{"n_layer": 25, "d_model": 192, "n_head": 2, "n_kv_head": 2, "head_dim": 96, "d_mlp": 768, "vocab_size": 2048, "activation": "squared_relu", "norm": "rmsnorm", "norm_place": "pre", "norm_eps": 1e-06, "positions": "rope", "rope_base": 10000.0, "rope_fraction": 1.0, "qk_norm": true, "attn_scale": 0.116, "bias": "none", "tie_embeddings": false, "parallel_block": false, "extras": ["capped logits"], "init": "normal", "init_std_qkv": 0.0301, "init_std_o": 0.0301, "init_std_up": 0.0301, "init_std_down": 0.0, "optimizer": "adamw", "lr": 0.00275, "beta1": 0.9, "beta2": 0.98, "weight_decay": 0.092, "lr_head": 0.00605, "warmup_steps": 215, "schedule": "wsd", "decay_fraction": 0.496, "decay_shape": "sqrt", "final_lr_fraction": 0.05, "batch_tokens": 32768, "seq_len": 1024, "doc_mask": true, "train_tokens": 258200000, "steps": 7880, "dataset": "wikipedia_en"}
MLP neurons of a small language model. Each row is named by its layer, matrix (up: input weights; down: output weights) and neuron, and shows model dimensions 48-175. Each number is 128 + 32 x the weight over its row's rms, rounded and kept within 0 to 255. Numbers have three digits each.
After each neuron's rows, "fires in" lists the words (lower case) most often at its 100 highest values on Wikipedia text that the model never trained on; "fires before" lists the tokens most often just after its 100 highest values on Wikipedia text that the model never trained on. A number after a token or word is its count.

L15.up247:131129080099154105156100142045086155097136103193174133114053132120193204180105137066190141118113128170124136133120161113138134071092125102156172060080123140196128119138099107164161118105177122148129089128145186128159103128121130147102114052104112149174058142155145134099146112205102124168127189145127082164118144146093098142152121124088108115139124116142137141133109118087137160163124
L15.down247:130072102125167075193130155116119098121143144094120136114163116098095097061160129081116180140065134144120102129122138132141119108115141168165155103139150147171117183114126137096147167160070162082116121132116152140159127135113087158102160154081185133096097095123140098108117116095076156146165176117161066201131051130116116102091094167145112139153121154141091167124080070126108112132121
fires in: "of" 85
fires before: " the" 41, " those" 6, " which" 5, " her" 4, " his" 4, " " 4

L16.up290:178139157107144099139122157140130085143118116131170089163179084149151057164060139113140086136063220149186105102130065107149137114122113071174162122088123098156049157154142133114134150133170086095110126119121105125210173135132104156129117146117139153112140170146135091106136103136088158081086089099151135139044115112106146126047105135166101191116093165141080053123104160141145146150141
L16.down290:092134125176105106040124098059151048133133086064109092139133121125122147133139197192122151100171165142106089100105124162102100128138088095096058090094067141104113100068115149120135160161128147116102161139168115089086155112115146110166133162153163105087111122087107113172066093135090140158156146086126142113142140170112083152112168125144143119127115142118115198053167149177175136111124
fires in: "1" 15, "6" 14, "7" 13, "8" 13, "3" 6
fires before: " |" 38, "%" 14, " (" 12, ")" 11

L12.up82:113098104041142086086126152134080136123130124140122125106144157145152139189104155078141127102091065137092137163179114122124076078148138108117154073106105120154155111163121122112163162101157115127162117140146121109157129114082054071122098085121098137171098142105163139082144117143127106168159189176126133118041161076102116121142137170117130132095127091127111155119124133055163125203118
L12.down82:172153136102165138117097118103119154073094142132152129112107161133160095093117158104108200128072134158158156124080205126096146125121149192145136130124088131195140058126114163126152093131126182106166156173152118117135123156132051112131112119129161142131140154149173175075144177185072176124148181174187141189149089124107128130101118116072186115093117143108133109137116135101150196130123
fires in: "of" 68, "living" 6
fires before: " the" 35, "ing" 12, " her" 4, " his" 4, " " 4

L9.up552:065096124104195134193086166122087080141090108160172122109128149153144137142144139085189112127104131136145106120164140102117105142124181089193134127105095111140144115103181099156086133150200102138104104062160123115113153128078060110150135175136148157148131147153199142135164140120144146097111137112160093087140102157058131170077089168146090152111137125160099118135135106150148121099105
L9.down552:144079104162157136053191121156121154170127131144083127185077138066169162103123119126125109164115130099166086107169167086134068119154063187112156131097109130106091147131133140107112134143127103130127107152102203165120146127128139138107144114064126087145158145151093188148147158150197165103123082167179141132161203096111067149119144168126136116165190083137141111120119144150132105134111
fires in: "possible" 13, "boston" 11, "loss" 11, "website" 10, "los" 9
fires before: "s" 35, "ton" 11, "ite" 10, "it" 7, " An" 7

L10.up466:122119134105125106142137110102062114100114067136151090158105125143117106144160141066106136205041153159130118118132119114163155102178196157171169150168048118187127140126164156116087163133180063170096143107105063122134148105101104111094112156171095202193146161123162117166154194166109097127115128150121060126055169100104040151097150113096110159110137123147191125147108123113156104117135
L10.down466:107120109151056178079133059146118152113185139088154090169103116114141107102159106146161127114152125093172144137151089138148131116113124103158093137077109102180128131099175118166118096140070113104168100119089076186097123087139090105121105157140161105098138149108137171161107149144069133103197146083110146061097088165185104130124141129114142167122129085060077063184159111117092147162182
fires in: "1" 26, "2" 19, "0" 9, "pressure" 4
fires before: " |" 55, "ure" 10, "ed" 4

L22.up384:178166177162145108125147174155154089088100083111134141158186090171107098132093126150081151159096128128099168135121070087177135098125116188083180166143149072082130167108134121142105147101119063162115115113113151165094150095176122172126073082142057107170124160172150098105176153104118148119139078099178100087093135113095128167143128157120148183117096091145113111189077157147128154052105
L22.down384:165151162130147136115125079123135163137120147184134168162083134090130131133148146158155127099133144101159155104101124178117168169099124185111149160112154136114144103050088192098116089157102078178122098177097112131144131103162156139126153199112150112137117101135169138139053124142154165127177174131145126161117089150152118172083163127154137140111141126097103152163157167166116107058133
fires in: "0" 28, "1" 14, "2" 7, "8" 7, "7" 5, "38" 4
fires before: " |" 97

L16.up515:095134126102109148160149199139188135217109136170127181089141107132128147127104090064161106152141113157159142145177177119118160136123143096119133141113129196141120121132136077115120098123130105085139148147105135038102114112175161125183133127140130112141079164153152102099147204179110176098123180164169107149127044057128137130115078136094113165164174133114155121090164108115145124056126
L16.down515:145179088160135192093177168154125112143154155166076122145168123150111147129119079180170129154069126143127097255171145112157207176141150135175118105153075116105119151161146094082158120170105176136158140134135099132107122142152119106141140100136137167124117164116131145142141117150099114149160146100186070081116131110112085129159191167118159155110237083091143121123107151082046204069132
fires in: "released" 34, "described" 7, "announced" 5, "published" 5, "held" 5
fires before: " in" 20, " on" 19, ":" 19, " as" 8, " by" 7

L22.up24:150126139093130075172094138181179128175136148129113163125132122168189219109149131089110056161130160101100133132103139072101045137126148188098066093147114153118109141126107128135073115102118113142177127106157128094106195134096120115139137122186126143156106112159073092078147104154205135073063099176062135138146111110152143110125124182136152138156104126126136165171135116145139161100097
L22.down24:116165165150147124140158160123186125124196070093156108118140084123110168074165143114113131129144072104116103084080075111076106140141149157166124149131183111178134130120114137136098170133165167173107129137184124155127109182159093121129087170100120173158148117116105127126156110138123110080166160157123128100141153082139153129085180205155110153110194175105081154094078139169104119134087
fires in: "as" 28, "is" 25, "was" 25, "became" 6
fires before: " a" 37, " an" 11, " the" 10, " " 6

L14.up285:131073101084209107135170117185154128144125128092150140104128099088112113191140116057158100171163093147174138198172115067133083133177088112191065101099110154126107132177135096122159095124144058043169087125158113113144115168122146175216104117108125133160177150164130111103155168131171195119109095143174110109153117110098068112127155103134140162146139117120162095104168090178163161125108
L14.down285:089113141103143166127140092115078117135156186135144220077192139040150117120089127133150120095080152078084151104174135119112195119107158107104153121138118097108091193143146143066148074145115099145124085104153193125143106108167102022158176120171172165130144056130167131142180174096166078090092154130142058113161148117133129139075096108104154126173141122101146114115139113081104106140140
fires in: "details" 17, "described" 14, "released" 11, "known" 9, "defined" 4
fires before: "il" 22, " as" 19, " by" 8, " on" 8, " the" 5

L22.up29:090155118094176123100144160115165112112162127149119138137141131094116121104099070143152066129074109161125154152167104098114080145148087160174129166097157085175126131151181044166145136118064135190117135185093108124096089126160159184162108153185119141151070210174113095097161201102124084138128116103089070071141125096097127159175112188138151202127135109171088061096156132166143166103101
L22.down29:163094137168072139121130098166130150175123103178143166168140141165154106128179105152150092076134147085159115113143083141113136127192172111086143091164090170122110126094127129069151088146107165181064118134102118113098172107154166140122129180121222152107114140099154097105062079144174064123117111117159085128044092177190152193108191080178161145120125096143117220122102121140143097082088
fires in: "2" 16, "0" 14, "1" 13, "3" 9, "votes" 5
fires before: " |" 99

L10.up209:108095137114115102148110070102093147147120064104146135184138139157137094080108097136129141089083163067071115157159098091100132068145122146110173104166111158162159109146155127164116153102083133116098113149081127125081119099118084123188115144185137176228109185062137158119168233104077129165157089112120085159084117116121084106117155101137138165110149110128151127098159104102122154138138
L10.down209:138086150170119115091187113134123020140150136135163145115176094091112094103169062107125172149121189151113107128144100169136146114108101124139123122118146123089083112129098143154149159139150098154068131164125106129122129147126117110159100180107184107117132041175105144111054103078105108147169107067155084098156126097123102183102142131154202165146177143117073130188143157145076162129144
fires in: "1" 17, "0" 14, "2" 13, "right" 10, "2nd" 8, "rights" 7
fires before: " |" 55, "s" 7, " " 4, "." 4

L3.up602:182115117161136128133103126070094129160104172143156123172103084208123120087137156122148126104118162109148135101158102139117093123123096101157130134127129159154085217114153076139090105175174110107099168130134150099115098156173099077114084108154063215202131143148144150106162091143173196082154105149106080161120159094175105150156132116086171128172098082206171148121129138147111189155135
L3.down602:139127116162114153121113161121130136118131118155227105174081112117075150071123060090168126058171090093118144098121147165069127128092149120134137156109122180097156083071104149114074123161151142159117165162100115113153095113147138109153144131125136110145118065109178137207108062120167133132200085072096109154117151121122204151124126122091127085156174122069110128090128137139123169185140
fires in: "al" 44, "aleppo" 4, "although" 4, "alqaisi" 4
fires before: "-" 37, "ex" 9, "b" 7

L6.up716:153097116185164136119104154120104184151027122128172116131150153112143151118125089125105086089124137095090118107094122141177044109141123087104153185181114108144139140190147161139114112132109142117175119135137148065128171129180131113099135164142132126184132161090144072100149096168166190093098172176132130130087144150129106079143175142162085149188142071131134113136145083094118115083084
L6.down716:115079187141141190161148131091094099143122123107155143150156157139149105111136130172185169101112094075112120079129139151121146167150112125120182160106105103141116149081136163138058070110093095201165060191152096115131144114147160091116186121117156051104165126091205111112092111102175111162181145123162140076103130134155080103150178206174159106114130105133111131146136079158130083150110
fires in: "united" 61, "american" 17, "chicago" 4
fires before: " States" 39, " Kingdom" 6, " Ar" 5, " b" 5, "a" 4, "it" 4

L14.up674:118123081130171132142147079090111108110144131070141153061097177179127100150106138137082098126084157100117152147109107141110138126163211121204161070167065102173156103162144122165081126140158121143129132100117195084135115184144073166117110151162093097171165137183191125083158105126156099150130144156097126157125112174121055142105108120087158142155170133167179152142128134130117133167159
L14.down674:064168185108123125103091148111115097097165124143114131121148081218163120053148091084167143061129129077162103108111124135051128176119132081181141134113114107170165115130191130178119098133131087172081082121170097086161165179076092098082108142181140150108130095122118083109112126137134175080116154127146110117164138136101161120170107104101107103062124160117145108101112128154116188130125
fires in: "according" 16, "for" 13, "where" 12, "when" 7, "coordinates" 6, "with" 6
fires before: "d" 31, " the" 8, " his" 5, " he" 5, "age" 5, " a" 5

L15.up584:192195108108114072080097124167160189093050110119124138118134082164127098147133169063129043126168162158105124164157138131164115142104105169188086103114105120176120129108092102171192071137182165172152105173112092125149090107135102140114122097137121103105168139137091124101132139136097139071087129131124150145118106129067114111113121115128123146163068152209134102155112130095136178138101
L15.down584:156182116123090150154108122163115169082137106153045117189066141147180112143114167095177121061130099153089102191174156076155157084108092131202176138157061139087150126134122111137127131142131153079140141190163160126130167147120087147148124151130131093076187062118156149113091171108126148124083164179105095131150132116148091127105131115156128127106100102096116142083128108134114152130075
fires in: "during" 33, "to" 28, "of" 15, "following" 10, "after" 7, "despite" 4
fires before: " the" 41, " " 8, " a" 6, " this" 4, " his" 4, " an" 4

L18.up152:160173125111149099161123186123123155179109143061168156088133170135064161136190109104178124118106124153104177102120137097146114070082176134135109049122075140176145199158160052167098163089077118120107107102154151111146139204078081130121100197163150111114140141095167082133108115149129086113146166126140103176176159063082106077073133125117140126147099128145146157148141094079156088129108
L18.down152:144103241149147120109141161123134109075112209146114086128127081157165092102166131153091110028096151084114176196171106092073156149148073112092177146110105112114126099129102101112073124134084100127137123117125171207113130107122154141126167167121132091170147085159146161056007132110137123165117086101131164108170114129127110124133144142100094178117158082093102105143123170133138134139158
fires in: "of" 64, "among" 12, "in" 9
fires before: " the" 48, " P" 4

L18.up656:121096140100146143181117094120189131157152086059100110139120128161177167135037097140110103163153152135131095105101170118108107121146175149170159092147085097109098159111140056123089117131145138107111139118133131136197105172117102158061097145179092125137160121169124113161122114127191161158039120118144079128140142147110098180113116160127072143133072104185120163128150123146167108118105
L18.down656:116124159236123133182065148133161062152207205144107145101108170153141122098139134135107109106117151125139126109088185133156185129153089194115175117086116147132111135145084139135072107112129152162137137136136155173157167192182162136113159128147190096155120126123080147148090135120150140139137112154143189150168133138124116143170154171139120127150128113159149100118136135185148103127094
fires in: "as" 89
fires before: " a" 24, " well" 18, " the" 12, "s" 6

L15.up223:172093136131129115092107165118084179137103076127121091089178167156077114165138175116159101138081134115161139165086124135141092089117134129116182082145127155186136154171108100169157157107145139160153202109144160103114102154141062118130051105187142185176112154080163146092147152136144169171135162165126133146118101085166066153139091092096127168105142077107144164174115097090208164140079
L15.down223:182112113103152112218113097125117146157139149146106126121167179153087121006159133088104151112075100136131089142143134107158127070126149160148177110174096123102077152145160118159148149180107153100127124130167158110147095155068109119129107138077213116078141083092192093145118157131113175146078201112128115147151124108130052104116098191114186114172145126111114190121106121150170121098063
fires in: "of" 63, "and" 7, "non" 6, "among" 5, "or" 4
fires before: " the" 44, "-" 6

L19.up172:096137121133146102094176148085064087150077090157109145104153115139139156117071120112179143086138149145123137170135163091115092088136144127163129082093084100136117107092104129109164141128172126126121154147200167105128103141112168123132090024105084097161116173137157079044094116174145165142160153173091131103100115089117100099165150176107139133076136113106159132127072098084194079054089
L19.down172:139117163165087118109086132131106103108110160159123135070147090094119158160127168118099155073131116127134114091123183118169087097132150164105158158126152120199094121142169115153190144143069189159067131167102083165099093162115154145181168132099140114172147086167125101090000150103154107161154137117111150115177153141098100123072158127088125156104127123142105177100110158140152189094137
fires in: "of" 57, "pacific" 14, "off" 5, "often" 5, "offensive" 4
fires before: "f" 27, " the" 13, " " 10, " a" 5, "ten" 5, "fer" 4

L19.up496:155091154128155145066141177139124187203096122117152128103193123109134144091131108099132122155094125102128126136154121140181119105174115097043114168147105176207133172159149164104132105110115120101143108159169155111199138127161092134105177116164177121118108144080140114103141149209192144172085197185116124112110096104098083147089149178128144167140151127126127140101102094092174108096107
L19.down496:140149155135104183158107111120117055173086145080108076115119169039055080141124146078107153145095122145082202127158159173135145123126089073150082134130147104148145133199155125132129136142103133208077116159139094193083164145084159092123200137152136167122121173171078143123141143110131146121138149129167121099121122129164081151121129109162165163123105138159153049171139108139155088175129
fires in: "united" 58, "american" 4
fires before: " States" 39, " Kingdom" 7, " Ar" 5, "s" 4

L16.up707:097102135082117094156119087088164167093122122039163062161179067136142103094056148147155121133087148152134159141119122133164109132113110113153152097145129137124097179138126077184118170083116108153152154115148134104191135144075070141092071120173135117094166137136144050169116093133133183189147123118153028114095098123118127170138107138070114099093158117140096149153070112118134138113097
L16.down707:160097154079131112111141153149139108146174068107098114169178181145099167070109108156159142094138123125076096162124076124105156187115075211132110131117111133145143089111105080079128076148084143157136107099120186097173129114117117131134129183136174117113102107184145114076103129176133170083147131106147124118166107112053132141115110047115109145136158138171104154151075118094117122134115
fires in: "of" 50, "on" 11, "through" 8, "by" 4, "into" 4
fires before: " the" 49, " " 6, " a" 5

L14.up526:120093122142149115153160140140130134214127085158125102100090117107187103190161148103133118127119199178181086141192186140122068090140150146141112108106112121102055174117172122172129140122178118181128137106167080119129119136093077137110092154114153112140132148086165134128134152141146179168098098136177039102133103094056100123113075142070125119132135148145139087183129136168119103090054
L14.down526:166094107153093128106145092164063102117144134075148077107129149115119161132151110132156143121092087119100086138133148123123139145082196136082075133137129141122105072127171152117126132141145108122146048096146126165135072086162131105116203130096124093109129121099171127089114164068111105103076145099121090138149189089110173097103147146100106132162145086110148101110117141224169108162169
fires in: "loss" 13, "boston" 11, "los" 9, "in" 9, "western" 8, "less" 4
fires before: "s" 21, "ton" 14, "tern" 8, " An" 7

L15.up275:145170101107157109138141195107168068146146097097118105149206170149110122112111150105211138165170145154166127105128186065141159088148175113102090107116115153104066141182167090100135159138161121115164120118116147133126100173146099117176118084152131140138168140161130074067154099169096181138175158148130145109152120119128104124192143114145103169150122078096200161122114153124097159089140
L15.down275:149180166187157160138108136093096125141141170142106194177120152137107143128087149143128068152146223128149153159093164127176089077082123115108133132152148140163224178045114153086118151139146135164168141149135170124095118133157166093096124092134068131095151144169080188164138113129163136125078131104202081197137121176146120111153123143121128125187109142156062143090117143165136154078134
fires in: "suzuki" 28, "professional" 6, "were" 6, "several" 4, "advertising" 4, "seoul" 4
fires before: "ki" 28, "al" 10, "ing" 7, "ti" 5, "ul" 4, "s" 4

L14.up755:067131149120122152138174119060179089099068141136185129142195147141132095119144105159194117183088097110086103111099142103179155079164139122090108122139175097123021165148182113158147163132155100129128182073097105109087182117178126181105077092166177200144133172115084121067142141147093115106107151110090127096133104087090136157083121120142155141109123145140142156198133124139197147106123
L14.down755:096081093171147109063138159149142089177132129073158118178116152131105105115098153113147180169112146125168143078126110096131172091094114178097140072096162107120146181074129170113123186113115150166047152126120145194156119096112129121043177116109185125154115120093109134101048171130135120137150106065147171140162088043112168119120132171145107171122161080147096120168154161125085156116156
fires in: "0" 73, "utc" 6
fires before: " |" 58, "." 11, "+" 6, "/" 4